python train.py --num_hidden_layers=20 --hidden_size=384 --num_attention_heads=12 --num_key_value_heads=4 --head_dim=32 --intermediate_size=768 --vocab_size=2946 --hidden_act="geglu" --norm="rmsnorm" --norm_place="pre" --norm_eps=1e-05 --positions="rope" --rope_theta=500000.0 --rope_fraction=1.0 --qk_norm=false --attn_scale=0.177 --bias="none" --tie_word_embeddings=false --parallel_block=false --init="uniform" --init_std_qkv=0.0288 --init_std_o=0.0 --init_std_up=0.0288 --init_std_down=0.0 --optimizer="cautious_adamw" --learning_rate=0.00108 --lr_mult_up=0.719 --beta1=0.9 --beta2=0.98 --lr_head=0.0114 --warmup_steps=278 --schedule="wsd" --decay_fraction=0.749 --decay_shape="linear" --final_lr_fraction=0.0 --batch_tokens=131072 --max_seq_len=1024 --doc_mask=true --train_tokens=499500000 --max_steps=3811 --dataset="wikipedia_en"
MLP neurons of a small language model. Each row is named by its layer, matrix (gate and up: input weights; down: output weights) and neuron, and shows model dimensions 144-271. Each number is 50 + 10 x the weight over its row's rms, rounded and kept within 0 to 99. A neuron's up and down rows have the sign that makes its largest values positive.
After each neuron's rows, "fires in" lists the words (lower case) most often at its 100 highest values on Wikipedia text that the model never trained on.

L9.gate356:57 44 53 39 51 29 49 41 53 42 55 54 37 66 51 52 54 62 60 34 46 57 42 50 37 65 58 41 31 42 39 56 51 64 56 55 60 48 56 47 35 42 62 37 72 45 54 40 51 45 34 63 51 49 59 59 62 38 38 60 38 25 58 48 37 57 65 46 56 52 33 40 56 51 69 47 55 56 71 36 40 42 39 62 57 53 46 46 39 51 56 53 50 63 59 64 46 55 39 49 63 65 69 39 42 50 62 58 44 37 49 38 60 62 59 47 40 60 56 50 71 48 50 39 56 48 47 51
L9.up356:60 44 63 59 49 36 52 41 55 62 47 47 57 47 55 32 53 45 59 31 53 47 43 46 59 48 58 58 50 52 43 63 43 46 62 56 35 53 51 50 58 51 64 59 38 42 36 66 37 68 32 72 48 37 52 42 54 46 52 48 44 51 55 42 34 51 76 60 58 63 50 41 56 60 44 57 47 69 65 37 55 42 42 63 53 31 53 56 59 43 63 57 56 48 50 52 63 58 36 46 46 54 58 43 42 59 67 46 38 42 48 36 50 67 65 37 39 38 52 52 60 53 43 50 53 54 58 59
L9.down356:55 43 36 59 45 28 50 50 60 45 69 63 51 51 66 51 41 50 34 28 42 51 56 50 52 55 48 57 45 23 49 37 41 60 41 55 45 53 59 58 61 50 50 64 53 60 56 49 44 37 50 69 44 54 56 53 66 47 39 44 53 31 46 48 44 45 35 49 56 52 50 44 40 58 71 51 63 56 47 46 43 48 50 53 61 43 37 56 68 51 65 42 43 69 37 40 48 56 47 49 57 54 58 38 49 49 68 61 41 43 48 62 50 48 51 48 37 69 45 77 51 51 56 34 47 61 59 47
fires in: "had", "can", "may", "have", "would", "are"

L4.gate733:60 61 54 56 29 28 48 48 58 58 51 58 42 47 57 37 66 58 42 39 48 50 61 63 52 59 35 46 33 49 39 54 39 47 72 42 49 54 54 31 50 52 52 46 52 44 47 51 40 42 53 38 23 36 22 71 25 47 48 48 40 43 45 43 42 38 65 46 51 40 44 51 52 56 34 60 44 44 62 60 49 45 40 74 29 49 52 44 54 49 34 53 45 30 40 58 45 59 65 46 53 71 54 50 53 48 31 59 62 48 47 58 45 39 54 47 50 56 56 55 52 47 69 44 29 33 40 60
L4.up733:57 44 53 41 52 70 55 44 57 44 38 63 38 58 57 54 54 51 41 66 50 58 29 49 67 43 48 45 53 41 31 42 21 50 52 54 60 60 54 41 50 49 55 57 43 68 50 61 47 50 71 41 65 71 70 53 71 49 54 36 31 39 40 44 39 49 72 64 44 66 33 53 43 49 42 39 54 54 52 34 41 31 76 41 49 34 63 53 53 40 41 45 60 60 55 63 45 39 41 46 36 41 46 49 47 58 48 54 48 64 56 43 36 63 48 66 56 48 60 47 56 47 41 57 61 67 68 38
L4.down733:50 41 58 65 44 68 42 51 50 35 54 60 54 41 72 57 37 39 33 51 49 63 64 56 52 66 39 40 51 48 52 21 42 55 66 49 49 61 58 46 47 55 47 52 38 51 57 62 56 40 58 45 46 56 28 55 49 34 31 71 47 52 41 57 64 49 41 54 47 44 41 41 61 43 57 63 58 53 49 56 44 58 32 56 58 30 33 61 47 45 47 32 51 31 55 63 49 55 36 51 42 49 43 50 55 54 50 36 47 29 59 42 46 37 64 62 46 75 50 50 67 67 49 46 50 44 48 47
fires in: "more", "section", "action", "collection", "election", "wife"

L12.gate186:63 58 58 57 40 59 35 60 63 41 40 35 63 53 62 51 53 48 59 38 58 44 58 51 57 44 53 34 47 49 43 54 56 63 42 56 55 39 56 55 57 43 43 55 61 42 59 53 55 28 70 51 61 35 50 66 63 53 66 61 33 70 41 64 41 60 65 53 60 48 49 47 41 41 30 46 41 29 56 54 48 51 50 49 47 57 35 45 58 52 52 52 45 47 52 40 30 36 31 68 53 55 61 49 57 49 49 43 56 68 50 73 53 48 62 60 65 45 45 45 55 55 60 55 52 56 49 44
L12.up186:72 29 54 55 46 46 31 51 68 29 43 38 58 51 49 58 51 42 67 24 50 36 51 60 66 24 71 56 73 66 50 52 56 37 43 61 59 49 61 58 50 56 38 42 61 59 55 47 43 52 57 47 56 53 58 54 43 60 48 51 54 56 36 66 31 54 50 47 52 57 62 75 41 56 53 60 57 26 65 66 50 51 51 53 58 52 55 47 56 50 60 54 51 74 42 53 53 45 46 74 57 46 41 42 64 33 50 41 59 47 44 57 54 52 55 47 52 32 44 60 44 70 63 67 52 26 53 59
L12.down186:54 52 48 45 43 54 34 45 39 68 56 63 45 66 49 57 39 48 52 34 52 41 50 59 64 41 56 53 52 59 51 50 56 42 53 63 64 49 44 58 50 51 67 49 52 74 46 56 49 49 40 52 48 56 48 45 60 50 44 58 67 45 55 46 47 37 63 27 51 44 65 61 60 69 67 56 60 46 52 43 48 31 39 47 51 57 39 38 58 62 38 36 36 62 42 47 44 43 39 65 41 50 57 43 43 54 50 56 41 61 47 31 50 38 49 62 52 30 45 37 45 60 59 51 44 49 52 53
fires in: "10", "11", "12", "30"

L2.gate55:57 66 51 51 50 49 52 47 51 57 61 67 41 51 58 59 47 61 62 47 53 54 54 59 56 75 45 45 57 43 62 42 45 57 48 56 55 59 47 56 52 69 70 52 52 56 59 55 48 59 57 35 60 28 44 44 48 59 49 56 48 45 60 54 48 50 63 37 76 50 59 38 57 20 46 42 52 51 60 58 42 53 52 45 36 55 50 62 44 47 40 41 55 45 27 52 62 47 47 52 59 39 50 49 37 41 48 69 61 34 49 50 33 45 59 39 36 50 40 55 62 59 67 55 51 50 59 47
L2.up55:44 56 60 54 69 42 53 46 43 33 54 56 56 45 30 48 44 63 63 50 46 43 77 64 60 49 48 46 34 47 37 61 58 45 51 54 54 61 36 53 60 60 49 62 55 56 52 60 68 67 63 26 51 20 67 51 51 45 42 63 37 47 54 54 51 45 59 28 71 51 71 50 63 39 61 51 49 71 55 49 51 48 62 43 51 55 46 63 50 48 43 42 58 55 43 55 47 61 44 61 60 41 51 52 41 40 38 65 67 47 41 47 36 45 67 48 40 48 50 52 72 65 50 54 48 47 53 53
L2.down55:71 33 17 52 68 47 61 44 44 54 55 54 43 44 51 39 49 62 47 44 53 60 45 40 52 57 46 55 33 50 47 36 44 47 47 62 52 39 62 48 47 55 61 68 42 80 63 52 48 63 62 59 55 54 62 40 42 58 56 42 66 49 72 39 44 49 38 53 42 47 55 42 45 43 53 45 45 52 45 56 44 60 70 58 47 46 64 66 46 49 43 37 54 52 38 40 44 59 53 56 46 43 62 43 46 35 49 53 37 48 52 48 57 55 38 67 43 43 41 51 38 53 44 58 52 58 58 55
fires in: "states", "country", "aus", "genus", "sweden", "genre"

L6.gate165:63 49 71 50 56 35 37 33 54 66 58 37 61 56 50 46 49 58 53 46 35 39 66 58 48 48 41 53 41 51 68 44 61 59 50 55 46 36 65 57 42 45 39 52 71 43 53 58 53 53 39 45 41 49 53 65 45 45 67 41 39 30 46 52 31 31 56 41 41 61 51 38 47 51 47 48 42 68 57 38 37 55 49 46 65 67 61 54 58 57 46 69 56 56 63 44 62 66 48 34 51 27 45 51 49 48 65 64 63 68 63 45 42 49 74 62 35 57 60 37 49 43 58 59 41 50 40 55
L6.up165:60 38 50 44 72 43 50 29 70 50 70 43 67 66 68 33 39 60 64 41 43 51 61 47 46 59 51 44 50 48 51 35 65 54 39 54 44 41 67 61 52 49 47 58 51 47 55 43 52 58 44 51 44 54 69 59 34 56 55 54 32 30 60 35 31 31 48 46 33 67 42 60 48 43 34 52 40 74 54 56 41 47 58 37 57 68 64 53 37 35 41 58 53 51 41 58 77 68 54 32 41 36 40 55 40 39 57 55 51 51 73 45 47 55 63 47 48 51 52 51 46 31 72 62 37 49 56 55
L6.down165:54 43 26 53 64 51 56 48 53 65 50 58 66 46 55 42 37 43 61 42 37 51 59 54 41 45 59 45 43 45 51 41 52 51 36 48 56 46 60 64 58 47 52 64 41 58 48 42 60 52 47 49 33 56 71 48 44 60 63 51 44 34 60 42 41 56 47 40 53 73 45 44 36 44 37 33 57 51 47 55 53 71 54 47 38 67 58 53 32 44 52 35 48 55 39 58 82 53 60 41 34 43 39 54 24 38 53 75 52 54 51 48 26 57 50 44 59 43 53 68 45 48 60 32 47 54 48 53
fires in: "february", "january", "july", "november"

L6.gate160:35 49 68 58 42 52 59 57 49 43 48 41 56 68 68 55 51 57 84 41 72 42 60 50 57 45 47 41 46 53 47 56 50 48 38 53 42 55 54 59 50 36 55 39 78 61 37 65 75 43 48 38 43 42 38 56 51 47 69 59 43 62 31 49 34 42 49 35 53 67 54 50 58 35 37 46 48 40 61 50 43 43 54 54 46 74 47 44 39 50 46 54 38 55 67 63 47 36 34 48 57 53 38 74 38 61 47 51 50 40 57 29 59 40 50 52 50 46 71 29 62 53 63 39 52 64 37 52
L6.up160:38 58 54 37 52 56 56 41 57 41 52 60 58 53 69 44 36 49 52 32 52 59 29 42 63 31 35 59 61 61 65 57 37 56 45 40 53 47 43 43 50 47 52 48 54 55 57 59 75 52 39 51 45 49 55 56 45 60 54 51 42 59 37 50 53 37 50 38 39 58 59 49 37 48 43 60 30 26 56 40 34 44 41 49 63 63 42 41 57 54 56 49 59 58 70 59 42 53 48 61 46 51 44 64 34 54 50 53 58 50 54 29 66 56 41 68 54 57 53 58 41 37 65 56 50 63 47 40
L6.down160:39 50 39 46 51 47 45 53 30 53 61 58 44 71 39 46 51 40 49 48 47 53 35 40 61 39 33 47 57 28 72 40 50 66 32 59 53 23 47 50 55 65 49 56 34 62 54 47 75 56 47 53 52 56 52 52 53 51 47 43 35 64 45 28 56 57 47 56 43 52 41 53 56 65 57 58 47 46 53 61 44 51 53 49 52 47 59 55 56 68 51 53 56 43 53 35 59 46 57 67 47 57 45 36 39 52 51 56 34 29 50 50 69 58 45 60 56 57 46 68 45 58 54 66 43 53 53 58
fires in: "2011", "11", "111"

L12.gate35:61 47 45 41 54 33 58 26 70 30 51 38 57 61 60 57 47 58 65 49 43 39 63 56 47 51 49 55 59 56 38 61 62 45 58 55 54 35 54 57 29 49 51 46 44 55 32 38 54 45 44 53 45 45 52 53 55 57 39 57 42 37 62 37 45 57 51 47 58 56 58 42 58 65 46 53 55 65 59 60 33 46 40 69 56 58 46 34 42 44 55 57 42 52 67 54 49 50 32 60 29 50 63 33 37 60 53 40 43 50 55 54 49 51 52 39 35 47 43 51 54 45 45 39 44 50 54 51
L12.up35:47 39 48 57 58 30 54 45 57 43 66 49 64 36 58 54 46 54 51 58 69 34 45 41 43 46 37 59 43 52 35 37 44 41 54 50 48 60 57 56 52 59 59 40 57 49 28 33 55 49 49 73 45 53 67 18 61 47 38 51 56 51 58 58 54 46 48 49 50 45 59 44 54 51 62 47 47 56 61 44 42 70 58 62 65 43 54 45 41 55 48 73 22 62 46 62 45 57 39 56 66 26 76 40 48 53 41 47 33 64 46 52 69 60 60 31 46 54 45 36 65 37 45 71 38 46 60 61
L12.down35:40 53 52 50 33 44 49 64 50 35 45 59 56 37 55 44 42 49 42 50 39 42 62 47 59 40 59 59 62 38 62 53 51 40 57 65 55 52 70 39 29 36 44 49 30 58 50 60 37 53 47 54 52 46 40 70 58 54 40 58 58 47 33 63 47 45 45 34 65 71 39 49 38 56 39 48 53 36 29 57 41 49 58 62 47 43 43 50 56 56 49 26 49 60 48 49 35 26 41 63 64 56 41 49 48 39 74 50 42 23 48 55 41 61 43 55 44 66 56 60 47 55 52 44 59 57 41 37
fires in: "is", "was", "are"

L6.gate153:51 44 61 59 43 49 35 35 41 36 47 48 59 61 61 49 38 40 73 51 45 45 52 51 56 24 42 42 67 49 47 56 48 47 33 45 45 51 45 39 56 40 51 64 52 54 56 53 76 43 42 46 46 47 56 51 61 65 47 50 32 58 36 56 48 36 46 52 53 61 57 57 30 56 47 38 45 36 62 54 56 49 51 46 44 49 58 59 49 63 52 39 42 54 66 51 40 54 37 55 55 55 34 50 21 61 59 42 41 50 45 38 56 42 47 60 54 45 46 31 39 57 73 58 50 65 48 56
L6.up153:74 36 59 61 66 22 60 60 53 30 40 39 50 43 62 48 27 65 56 45 50 47 49 63 51 47 65 54 37 53 40 55 56 34 46 28 43 46 48 52 41 49 56 42 69 54 49 58 56 49 50 46 53 56 45 31 44 45 64 45 53 66 38 56 43 41 56 43 43 50 52 51 28 47 48 59 58 42 53 63 28 40 64 66 46 58 44 39 35 61 53 47 44 70 39 69 59 54 44 47 61 55 49 54 54 48 51 51 67 60 63 47 42 43 51 40 40 35 49 39 51 49 55 47 55 45 48 52
L6.down153:34 49 52 50 28 59 40 48 37 64 51 59 44 52 54 50 45 47 61 51 60 52 38 47 62 37 40 55 60 47 57 40 53 71 38 62 36 27 45 48 50 46 54 59 34 67 51 35 76 52 48 41 51 46 69 51 56 58 47 47 48 36 52 36 46 48 44 51 42 51 40 61 56 53 47 50 41 44 58 48 60 61 46 37 37 59 60 54 55 56 53 57 49 54 59 47 53 40 59 66 47 46 25 63 44 52 47 45 48 31 42 53 66 50 54 70 67 57 51 51 36 55 54 61 39 77 53 46
fires in: "11", "116", "111", "11th"

L6.gate596:41 50 64 54 64 39 45 53 53 56 45 39 56 46 55 55 46 45 57 56 45 48 60 44 46 37 69 36 54 57 51 61 42 44 41 50 43 47 45 54 39 31 43 52 79 45 60 60 69 26 42 58 52 54 47 49 51 35 65 46 54 70 17 49 25 36 47 59 42 48 60 52 31 46 49 48 53 33 61 60 35 48 46 63 63 47 58 55 51 49 69 67 34 72 72 66 50 56 42 47 65 58 57 58 48 61 55 33 57 55 52 54 53 57 52 29 42 62 45 29 52 44 50 47 60 42 48 53
L6.up596:39 54 44 55 46 43 58 42 50 57 59 47 49 66 61 45 33 46 66 61 47 49 55 63 59 37 38 41 50 61 46 66 48 49 48 50 52 56 44 40 53 42 49 57 44 47 49 66 68 38 60 53 52 43 47 61 54 68 49 50 42 54 50 53 39 45 44 56 50 49 69 58 34 56 48 37 56 39 57 62 51 34 52 54 47 52 45 71 49 59 50 46 33 46 50 39 24 50 48 46 47 41 30 36 47 61 63 49 41 59 47 46 56 44 43 64 59 38 40 40 30 41 51 55 37 56 48 44
L6.down596:47 60 33 43 31 60 47 39 21 53 51 59 47 58 47 49 44 39 55 50 60 47 33 47 63 40 42 51 55 39 73 30 53 48 44 49 40 27 47 49 60 48 50 59 27 74 44 43 62 49 52 45 52 50 61 50 55 74 46 61 48 41 62 47 49 50 42 54 46 38 48 63 58 58 60 48 47 50 60 59 55 49 59 25 42 65 52 54 47 69 48 47 45 48 47 44 46 42 55 63 49 49 28 51 48 39 49 53 56 36 51 50 63 57 47 63 63 33 41 68 41 57 63 70 38 68 61 45
fires in: "11", "2011", "111"

L6.gate650:72 62 69 42 59 54 56 41 50 61 53 43 64 61 39 51 49 41 54 35 28 37 66 62 48 56 59 58 69 45 48 41 53 56 40 64 61 60 55 48 50 61 44 50 48 25 42 48 43 32 42 53 38 43 50 54 31 60 48 38 49 37 53 43 58 58 40 58 52 65 58 48 49 50 34 56 37 56 58 43 52 54 49 40 65 43 41 47 59 40 53 21 46 65 50 61 48 51 55 29 49 29 36 58 45 54 74 47 58 50 61 45 45 62 57 47 47 37 55 44 64 09 51 48 44 68 45 60
L6.up650:45 61 58 46 37 27 45 46 58 50 61 54 61 59 48 38 49 45 60 55 31 66 48 64 35 65 41 56 40 43 48 56 48 53 50 49 28 41 51 39 65 49 59 57 68 41 33 57 43 52 48 48 49 51 58 65 54 55 44 52 52 40 39 46 42 50 50 52 60 59 46 38 49 42 60 56 47 56 50 37 26 57 57 62 57 76 42 45 61 53 55 46 44 61 57 54 48 50 60 57 32 27 32 36 41 43 58 66 65 38 69 47 55 52 35 58 52 49 54 60 56 49 53 36 37 49 45 49
L6.down650:55 67 52 59 45 44 55 56 52 46 51 36 65 59 53 55 50 43 68 53 32 55 70 65 31 61 56 46 54 56 35 52 53 50 40 53 51 46 48 56 37 52 49 63 46 54 49 58 41 44 39 39 37 51 70 45 56 69 55 62 42 42 62 49 44 60 43 54 49 70 52 49 41 41 49 42 45 40 47 56 45 66 46 50 43 65 52 53 43 49 55 31 49 47 50 53 65 44 43 49 45 40 36 53 48 45 68 62 46 47 60 40 32 46 45 46 54 33 57 46 52 44 51 33 38 57 40 44
fires in: "january", "december", "september", "february", "november", "july"

L2.gate274:53 53 52 51 24 39 50 49 36 40 62 51 64 41 52 39 47 40 48 50 55 48 48 40 51 54 52 42 55 57 52 71 71 35 69 58 48 51 50 39 46 60 55 44 50 55 49 73 48 53 47 60 40 59 54 62 41 40 50 40 32 56 61 56 68 41 35 48 36 49 40 44 49 54 53 50 42 37 41 50 59 51 58 59 26 50 45 51 43 51 55 49 55 64 53 42 52 60 40 54 50 50 47 51 36 48 55 43 78 61 45 38 44 77 58 64 49 48 14 56 45 72 63 49 47 72 64 54
L2.up274:41 41 51 53 57 50 51 53 33 54 38 65 51 47 69 53 59 46 66 53 48 50 43 51 60 44 51 35 62 52 43 38 41 43 42 54 49 43 68 39 50 46 55 54 45 59 58 43 57 46 48 65 58 52 26 53 46 44 39 55 73 53 38 38 48 56 42 51 62 44 77 65 54 36 39 28 45 65 57 50 46 50 48 46 44 51 42 57 32 49 45 53 52 43 60 52 39 37 47 52 32 53 51 50 47 50 48 58 45 66 61 55 30 60 59 47 56 58 60 57 38 40 39 51 49 57 41 45
L2.down274:57 51 56 52 54 20 41 50 44 46 35 58 39 58 57 41 64 64 51 54 41 48 41 69 38 44 42 38 62 76 50 38 58 44 56 53 58 35 34 66 51 40 43 54 52 51 46 59 51 48 57 27 46 54 48 53 27 33 59 33 50 50 53 45 57 45 50 42 60 45 62 48 44 50 49 41 48 45 57 45 50 35 47 57 64 22 63 49 79 49 39 46 52 51 44 36 59 59 55 61 41 33 66 51 75 41 46 53 46 58 59 59 58 68 35 63 63 38 53 30 51 34 28 50 54 60 56 41
fires in: "when", "where", "after"

L9.gate204:55 68 59 62 45 64 52 60 59 38 51 56 60 62 55 29 38 54 68 66 43 56 64 48 37 62 56 50 49 44 57 77 39 34 47 41 33 44 39 51 53 86 57 47 52 57 40 39 55 35 41 49 45 40 58 60 42 40 63 43 40 52 50 52 61 44 68 48 67 35 49 50 28 63 68 62 71 26 40 43 42 68 39 56 39 50 53 56 48 42 53 56 32 70 60 48 55 55 39 41 64 47 52 50 41 45 54 57 50 63 43 40 57 43 53 54 60 54 44 35 45 61 63 62 64 52 58 55
L9.up204:40 48 51 63 64 46 42 48 46 40 41 48 50 56 50 63 39 35 49 61 65 52 22 63 50 46 59 30 51 51 43 38 28 45 44 50 43 47 49 48 32 41 53 51 52 47 45 64 55 53 53 55 33 55 33 40 38 37 46 51 48 38 57 59 29 41 49 47 47 52 66 50 52 33 44 47 65 40 57 50 37 36 55 46 46 54 46 59 43 39 66 61 51 40 51 60 48 61 37 47 58 35 45 56 38 68 39 69 61 54 43 68 70 53 71 66 40 46 52 52 52 43 48 58 41 42 59 38
L9.down204:46 65 22 48 53 47 63 52 55 46 45 45 50 56 47 35 58 57 54 42 54 57 61 43 72 55 34 63 50 38 48 56 74 71 64 55 48 33 43 50 74 71 49 43 40 55 43 35 61 50 46 48 57 50 51 66 46 43 68 41 39 49 40 36 70 48 46 46 49 50 44 53 53 55 44 60 53 49 48 49 52 51 32 42 49 41 44 54 45 60 40 47 54 66 52 36 57 20 50 51 55 61 44 62 57 35 42 39 53 40 48 38 59 42 38 46 55 67 56 62 35 63 51 39 41 57 49 40
fires in: "2021", "2011", "21", "11", "2001", "18"

L7.gate522:59 50 68 51 74 36 38 55 60 28 50 40 58 51 50 66 49 57 64 35 47 58 67 51 46 50 60 46 45 62 45 67 45 48 37 37 53 62 52 55 45 41 54 42 53 52 36 47 44 35 48 42 48 58 42 31 50 48 48 53 49 66 45 49 35 11 37 50 45 50 57 65 32 47 43 58 50 34 48 47 41 38 50 51 56 60 40 51 44 64 43 57 44 68 54 58 47 63 44 50 65 56 44 54 42 53 50 48 54 61 48 55 56 39 53 46 32 45 53 37 46 46 45 46 60 36 53 63
L7.up522:44 49 47 45 54 59 43 41 41 54 47 51 42 66 60 48 39 47 63 59 66 31 48 48 53 33 43 29 53 46 47 63 54 41 41 43 56 54 48 35 52 26 55 63 57 61 63 54 65 53 50 51 54 51 57 48 46 67 55 47 26 59 52 59 47 36 44 57 52 56 57 55 38 55 57 40 58 28 66 43 36 52 56 44 48 43 48 56 58 54 58 24 36 50 56 44 44 53 22 55 50 51 61 42 36 48 55 51 46 54 38 28 63 45 44 52 47 42 50 37 50 58 59 48 26 60 51 33
L7.down522:44 58 44 48 34 59 44 52 46 59 49 42 41 58 47 47 34 48 52 58 57 36 51 51 70 45 51 46 59 41 52 46 55 81 44 58 34 25 44 46 39 63 53 62 38 62 57 47 72 48 46 53 66 43 58 57 55 39 47 51 44 31 56 52 53 55 47 53 52 50 27 46 60 67 48 40 64 47 58 48 65 53 33 43 37 60 56 50 50 42 53 59 43 40 51 51 63 36 58 73 27 49 35 55 50 39 48 31 47 36 54 55 59 57 46 60 70 56 56 44 47 44 59 63 43 70 60 41
fires in: "11", "81", "2011"

L9.gate751:68 49 65 61 46 32 51 46 58 40 53 40 62 52 47 55 60 34 47 41 50 55 42 52 28 57 54 58 57 68 36 69 43 62 46 55 59 38 48 47 44 63 64 50 44 39 45 59 70 42 31 65 65 28 41 56 50 41 60 55 44 54 40 37 41 50 33 50 59 41 68 40 62 40 48 63 34 74 38 48 38 59 44 45 38 43 44 49 43 49 53 70 43 39 68 58 56 56 44 57 64 60 63 45 53 63 28 45 64 65 56 41 44 45 70 57 43 66 35 58 48 44 57 41 59 45 58 50
L9.up751:47 46 48 49 67 39 63 41 52 52 55 72 53 62 49 33 74 46 54 49 56 43 47 58 59 49 49 40 35 51 27 48 54 42 48 53 51 42 56 37 51 47 72 28 42 39 42 47 60 54 51 64 51 52 40 71 53 57 54 49 45 39 40 56 46 33 38 43 29 45 51 57 47 51 62 53 57 66 56 34 60 36 56 52 35 46 49 57 50 43 58 71 34 54 47 54 55 65 53 52 46 63 66 50 61 60 46 49 53 53 44 53 61 47 54 51 49 49 59 38 41 38 29 42 43 44 68 38
L9.down751:48 53 51 55 64 61 60 51 40 47 49 58 42 57 40 45 50 68 38 51 58 43 62 50 56 50 50 47 36 46 47 42 35 40 55 66 37 45 58 53 54 45 48 42 42 60 63 59 42 57 61 30 47 64 43 69 68 57 57 31 57 39 27 46 44 50 62 45 47 54 22 56 44 70 51 53 56 47 65 50 57 26 61 41 45 59 39 50 58 72 40 49 63 54 33 39 30 36 43 48 43 63 52 63 46 46 45 58 47 29 76 58 54 50 47 57 28 56 66 43 60 60 54 53 42 56 59 48
fires in: "is", "you", "hues"

L12.gate291:78 39 44 50 49 36 66 51 40 52 62 52 52 56 73 37 33 57 53 52 68 45 63 46 42 45 62 63 72 47 56 44 41 43 52 50 54 48 67 38 45 54 47 70 59 45 46 47 57 24 32 53 51 44 36 49 50 61 36 41 44 41 52 70 53 38 54 42 42 51 29 51 44 44 58 38 67 61 40 38 35 45 54 51 40 39 32 44 59 32 50 54 31 39 60 42 53 63 46 39 38 53 52 38 37 50 66 41 44 46 64 47 46 55 49 41 39 45 26 61 54 52 37 31 50 45 56 39
L12.up291:53 60 53 47 51 43 49 27 55 48 31 49 46 44 62 58 48 53 66 53 47 39 53 56 64 50 48 60 50 61 45 55 40 51 41 38 42 48 42 50 48 47 63 58 48 35 38 45 58 59 43 75 45 45 57 39 51 52 53 60 54 47 44 40 47 47 64 54 55 65 58 59 59 41 59 49 69 47 46 43 53 53 50 64 44 49 63 41 30 36 51 76 56 49 61 67 63 64 59 41 41 47 60 46 49 64 48 50 40 49 46 39 60 80 50 40 39 53 45 57 65 36 44 44 56 47 55 52
L12.down291:54 50 46 45 57 51 56 67 57 33 70 53 35 47 50 51 40 47 49 45 46 49 62 48 40 46 55 55 66 35 54 33 40 47 47 58 56 44 43 52 47 56 47 60 44 42 50 53 52 37 36 69 60 53 50 54 52 70 33 47 48 48 37 77 55 34 44 47 42 57 52 37 57 55 56 52 58 55 48 35 30 36 55 62 52 42 35 67 65 43 55 35 47 51 50 46 48 50 37 48 59 54 47 43 45 45 59 55 26 51 50 48 70 54 60 38 58 66 49 65 45 56 55 32 46 46 46 32
fires in: "been", "is", "was", "became", "be"

L6.gate660:57 52 64 67 51 26 54 59 69 46 47 48 40 41 71 48 41 46 64 61 68 77 53 59 51 42 59 41 30 47 44 69 52 48 44 49 47 64 45 38 36 53 45 42 53 40 56 72 65 47 35 45 62 65 49 37 63 61 49 48 44 47 34 37 27 38 49 54 36 46 64 44 41 45 54 47 43 49 53 61 25 37 61 66 47 53 60 46 50 44 57 50 47 74 54 50 51 36 55 62 53 43 49 50 39 45 32 51 44 63 60 52 49 46 35 22 48 49 46 30 30 43 52 52 49 38 55 38
L6.up660:56 53 56 52 44 56 39 54 25 62 50 46 49 57 40 46 35 56 51 72 58 46 65 64 45 35 36 42 54 49 58 57 58 60 40 70 47 57 46 45 52 30 44 52 68 49 50 58 68 49 42 47 44 37 56 55 59 47 46 52 39 64 51 59 48 50 46 60 62 46 60 57 44 33 52 35 65 25 55 42 65 49 69 46 70 67 42 39 35 62 48 40 39 54 69 64 40 42 44 39 56 39 30 41 47 51 61 44 42 48 38 57 68 56 53 58 59 48 51 38 49 53 63 51 54 51 46 58
L6.down660:37 41 49 47 40 60 43 56 43 66 47 64 46 45 55 41 31 45 47 46 63 62 51 42 65 34 40 70 63 46 62 37 59 65 39 47 39 15 36 53 49 47 57 54 26 63 52 42 69 45 48 43 51 44 56 53 48 40 42 46 40 58 70 45 53 58 45 53 47 49 45 56 51 58 44 47 36 42 38 48 51 77 43 36 35 45 61 45 47 57 47 50 43 54 50 50 66 49 53 71 60 58 22 63 54 51 42 61 58 38 32 55 72 53 58 68 50 37 37 59 46 49 57 83 51 59 47 43
fires in: "11", "116", "01", "11th"

L8.gate331:54 63 62 52 32 51 51 29 53 54 44 26 61 34 50 52 46 32 64 46 53 48 44 54 44 52 60 58 52 55 50 71 58 60 54 44 60 37 40 61 48 56 54 27 38 51 52 53 61 39 38 48 57 40 43 58 47 61 59 61 51 63 41 47 53 46 43 63 48 43 60 45 54 66 42 57 54 31 72 49 40 50 38 54 40 52 43 47 51 57 46 65 28 51 47 41 41 45 33 45 53 47 28 42 47 62 53 46 51 52 37 38 36 38 47 79 51 35 33 29 42 52 71 52 43 60 58 42
L8.up331:50 59 43 54 49 50 42 54 53 39 45 32 52 52 45 29 44 38 48 35 57 54 53 53 81 26 43 66 53 46 41 58 38 59 43 57 28 36 51 41 43 48 51 50 55 54 59 48 62 47 52 53 69 57 44 44 39 50 42 49 56 46 31 46 31 37 50 51 53 44 43 65 31 51 60 49 62 32 51 55 44 48 48 52 42 50 56 42 51 43 38 61 52 72 48 45 55 37 46 63 43 48 53 51 40 64 62 63 65 61 59 63 52 40 63 46 57 42 43 52 49 49 71 64 68 34 53 37
L8.down331:52 52 55 41 37 53 49 46 42 66 63 62 62 51 51 58 37 49 60 45 58 57 40 53 69 54 41 49 75 44 63 59 46 62 39 56 59 27 39 41 55 51 61 46 20 63 39 46 44 41 47 45 56 41 67 47 60 58 51 52 59 44 63 31 53 41 49 50 51 39 46 53 60 62 47 46 52 43 60 45 41 52 56 43 42 46 60 68 61 52 49 58 44 43 58 57 53 50 53 62 51 56 33 60 53 50 52 51 42 45 34 48 58 49 54 78 63 34 53 57 55 51 55 66 56 52 55 57
fires in: "11", "12", "11th", "13"